From a checkpoint of a small transformer trained on Wikipedia.
Training: a variant of Muon for these matrices, 131M tokens.
MLP neurons of a small language model. Each row is named by its layer, matrix (gate and up: input weights) and neuron, and shows model dimensions 0-127. Each number is 200 + 40 x the weight over its row's rms, rounded and kept within 0 to 999. A neuron's up and down rows have the sign that makes its largest values positive.
After each neuron's rows, "fires in" lists the words (lower case) most often at its 100 highest values on Wikipedia text that the model never trained on. A number after a token or word is its count.

L5.gate5,175,204,168,241,192,197,181,161,272,232,186,177,294,186,263,181,208,159,179,132,183,169,252,204,230,209,166,153,223,168,168,192,169,174,159,238,100,224,224,229,175,125,222,265,202,163,169,237,195,183,196,170,161,112,110,261,193,276,172,197,217,209,118,236,169,219,222,184,180,198,105,164,188,234,183,268,161,256,188,146,127,236,266,242,215,179,129,222,156,258,219,173,188,210,138,242,187,235,202,149,242,200,235,266,279,171,195,271,212,234,253,145,167,182,183,196,209,197,231,164,221,263,151,185,149,277,168,226
L5.up5,187,165,149,265,204,157,218,155,239,195,247,201,278,213,240,219,195,115,163,247,153,200,219,186,188,192,213,163,214,162,159,169,208,205,188,250,141,196,115,243,188,172,249,209,123,195,206,187,274,202,267,162,158,178,172,271,174,241,199,219,247,212,176,238,192,197,153,229,229,240,157,160,190,207,174,197,135,188,188,170,183,196,254,269,238,147,175,198,122,213,262,128,167,172,119,203,144,204,178,146,206,164,170,234,230,283,249,222,194,230,189,180,213,180,188,174,203,157,135,237,242,216,224,163,128,252,235,294
fires in: "use" 16, "single" 10, "take" 8, "using" 6, "show" 6, "kinnaird" 5

L4.gate138,251,174,217,186,213,183,288,222,214,172,171,198,202,179,174,209,210,143,198,218,144,165,218,196,117,178,196,189,219,224,205,233,230,207,199,292,201,225,191,192,117,214,194,196,116,210,249,210,237,209,137,218,199,242,168,159,224,257,212,159,227,221,180,280,223,271,278,214,212,134,264,239,141,144,171,317,215,240,225,199,193,249,209,278,159,170,186,209,198,195,148,164,200,193,163,170,238,220,214,151,192,183,254,221,203,172,159,235,184,212,232,169,120,151,148,132,259,148,171,254,196,241,213,139,222,205,205,210
L4.up138,248,190,251,157,211,186,304,231,220,235,131,235,208,168,202,173,198,173,168,227,166,150,206,203,180,200,179,177,250,251,210,293,252,152,205,236,195,206,201,219,133,187,226,227,112,189,235,203,249,224,161,224,237,229,165,210,232,245,217,160,205,208,196,274,197,269,266,194,219,159,273,165,160,152,184,299,189,209,198,218,202,245,233,214,159,155,191,213,185,180,193,187,250,217,135,216,254,240,187,159,155,186,290,211,265,159,170,228,216,235,215,158,110,172,175,99,234,169,204,251,153,222,197,189,234,195,240,216
fires in: "use" 16, "found" 11, "played" 10, "founded" 9, "form" 7, "using" 6

L5.gate215,207,207,208,197,198,185,248,192,172,183,171,185,201,205,173,205,225,250,265,131,136,194,207,151,146,205,188,137,162,190,243,229,156,208,302,254,194,193,221,237,130,190,175,183,162,167,143,256,98,245,215,223,198,174,179,178,145,228,168,280,194,177,204,136,117,167,148,260,247,196,186,200,299,189,210,149,240,143,183,182,183,140,216,172,143,274,232,238,208,141,192,196,240,227,227,203,216,195,188,208,212,131,253,214,204,251,190,132,170,218,200,120,274,144,242,229,179,230,189,157,167,206,206,208,225,174,276,164
L5.up215,230,187,226,160,228,250,253,269,171,217,186,164,253,166,247,167,179,209,186,212,209,127,208,171,158,250,259,118,200,305,275,248,171,221,233,215,173,200,172,178,173,246,196,184,144,235,216,205,180,224,187,224,125,142,139,231,191,225,191,161,209,150,250,224,180,172,151,196,224,217,194,197,274,186,216,243,209,168,205,201,126,188,256,124,173,275,139,151,174,135,143,204,213,181,237,232,305,207,210,216,200,208,187,226,200,249,205,147,135,236,159,212,173,169,263,171,111,206,200,184,181,237,198,173,179,268,275,200
fires in: "in" 41, "a" 18, "after" 14, "an" 5

L4.gate203,233,216,188,234,119,190,201,198,205,233,195,89,142,252,235,237,223,190,201,139,193,190,295,170,213,203,224,191,158,203,145,253,237,239,229,218,175,235,221,226,172,165,260,210,219,145,86,244,209,209,172,181,188,203,233,238,166,239,207,213,168,173,153,199,81,200,230,241,170,201,189,228,193,249,178,210,156,196,205,249,212,176,166,247,180,224,160,159,195,88,264,123,172,188,254,198,167,213,210,163,227,188,234,194,206,226,194,234,243,224,197,224,194,121,226,179,161,221,206,182,182,200,206,164,274,221,224,176
L4.up203,197,198,202,166,129,267,180,161,186,155,191,196,148,256,219,203,240,196,153,156,223,241,245,192,207,193,275,228,214,171,223,261,259,272,255,225,252,149,194,299,233,131,195,170,276,203,219,267,197,187,204,148,227,238,264,152,206,139,193,209,184,152,200,125,258,253,251,160,221,172,209,143,156,222,188,241,217,223,271,169,167,266,196,247,185,259,185,217,235,129,225,243,229,144,246,212,151,169,200,183,171,205,262,134,206,257,163,160,228,215,190,201,219,192,208,231,127,245,262,178,219,209,205,203,240,176,203,187
fires in: "high" 17, "during" 16, "months" 6, "dasarighatta" 5, "highway" 5, "money" 5

L5.gate398,242,246,268,181,111,193,251,297,181,184,97,190,187,164,196,194,237,186,128,194,160,200,178,114,237,216,239,215,147,217,148,143,164,185,207,225,265,240,149,209,176,190,179,277,273,154,208,133,171,168,233,142,197,227,164,188,182,213,243,126,241,188,216,260,265,178,241,241,247,166,195,131,219,98,210,223,228,210,212,230,217,266,166,162,224,132,218,229,247,224,178,180,221,244,184,224,196,229,163,213,151,236,242,194,211,174,224,190,179,192,269,183,138,220,162,226,168,164,162,169,147,186,103,214,201,124,160,206
L5.up398,221,217,270,191,197,246,247,256,188,180,153,159,218,157,209,217,274,119,222,170,209,167,230,186,195,237,251,208,107,245,115,174,169,162,214,288,244,264,151,247,242,235,171,224,210,138,179,164,128,141,236,162,221,225,196,230,138,229,196,225,241,186,216,269,261,115,262,295,211,209,172,169,185,122,203,147,191,185,211,218,217,244,215,188,184,199,190,242,140,177,178,192,276,194,196,204,175,211,145,154,205,237,232,249,215,209,209,274,206,190,220,181,176,197,136,162,141,229,168,196,159,130,195,239,169,164,180,194
fires in: "institute" 18, "used" 10, "manager" 9, "lead" 5, "constitutional" 4, "man" 4

L8.gate319,206,169,236,129,210,211,186,159,221,254,133,182,219,172,175,166,252,243,181,125,231,204,219,203,215,167,130,209,189,200,218,184,194,264,206,173,184,99,191,176,212,285,227,179,139,133,162,257,174,217,156,233,219,224,224,130,173,142,201,147,261,163,244,189,210,156,258,206,139,251,141,236,184,146,169,167,138,173,191,207,217,199,117,255,151,196,225,195,211,164,124,207,98,122,218,141,193,242,234,152,267,188,242,228,208,129,204,242,198,240,251,218,148,183,199,171,240,232,189,222,224,139,197,159,226,157,279,198
L8.up319,225,252,193,193,193,199,124,171,209,203,211,194,161,193,146,148,195,220,231,221,181,147,224,205,247,182,158,267,178,149,163,227,141,199,202,231,232,228,239,137,223,220,218,170,146,164,209,224,156,256,173,130,101,86,177,166,197,197,226,178,284,229,204,289,236,192,180,169,179,227,201,179,181,173,228,237,261,261,234,178,146,187,170,246,190,138,172,166,218,215,134,196,213,135,203,185,224,220,242,246,240,197,219,186,175,187,186,227,124,131,158,183,240,229,144,197,233,192,123,138,221,176,189,211,214,255,256,243
fires in: "main" 11, "open" 10, "opened" 9, "certain" 7, "remained" 7, "opening" 6

L6.gate11,192,249,234,139,171,193,315,189,205,125,190,208,184,225,232,249,231,183,215,212,195,146,230,187,253,192,145,204,211,271,222,235,182,145,185,187,180,242,235,213,193,199,213,217,162,204,176,223,152,150,157,242,167,153,148,225,219,211,179,194,176,137,174,178,259,203,205,141,201,165,196,229,121,139,200,219,276,210,194,256,231,166,260,192,195,211,171,272,153,257,160,193,161,263,178,196,283,212,153,193,187,162,154,239,206,164,148,215,80,171,188,114,163,188,204,287,181,235,218,163,232,132,222,228,260,243,187,286
L6.up11,227,183,203,177,209,196,211,230,195,135,206,244,229,236,296,241,298,236,157,181,245,228,224,244,177,305,200,157,223,210,172,226,263,135,195,176,241,206,208,177,189,240,213,190,207,145,169,211,204,181,172,139,244,240,261,167,158,176,209,198,172,265,193,232,257,243,153,198,172,192,171,186,163,148,150,208,205,160,208,214,131,174,145,216,222,247,228,213,271,168,202,231,119,169,123,176,192,199,144,265,181,190,154,251,269,183,164,263,225,252,255,178,159,116,250,188,237,178,132,248,208,141,183,211,172,236,212,201
fires in: "by" 50, "service" 11, "as" 9, "for" 8, "services" 6, "served" 5

L6.gate249,192,174,230,181,166,220,231,263,228,232,187,131,161,215,201,166,185,131,197,177,192,196,133,210,230,255,207,164,193,248,189,212,194,148,233,165,154,229,235,198,264,215,224,227,222,178,130,228,270,154,181,200,190,192,159,236,219,182,198,198,134,206,200,162,129,181,228,241,196,146,193,230,227,208,128,193,258,237,175,183,138,167,217,151,166,172,265,216,303,254,171,152,182,214,175,166,262,187,164,193,144,173,256,249,172,160,222,221,206,173,185,172,113,231,215,258,137,184,219,245,139,172,183,257,227,212,250,151
L6.up249,161,225,207,308,227,229,261,204,167,268,209,207,113,265,242,190,140,144,238,257,115,136,242,206,196,236,212,194,142,197,167,255,244,187,221,238,219,230,208,224,198,231,211,229,215,237,230,200,213,226,151,167,206,222,224,162,158,183,196,266,155,249,202,227,212,134,281,219,222,240,203,153,264,240,288,127,290,210,236,178,186,190,160,172,178,195,254,183,201,207,196,215,134,258,222,186,113,194,143,173,256,205,188,204,182,165,262,216,187,230,254,230,73,177,223,247,227,213,145,202,150,186,185,213,164,211,210,196
fires in: "no" 46, "more" 25, "its" 9, "to" 6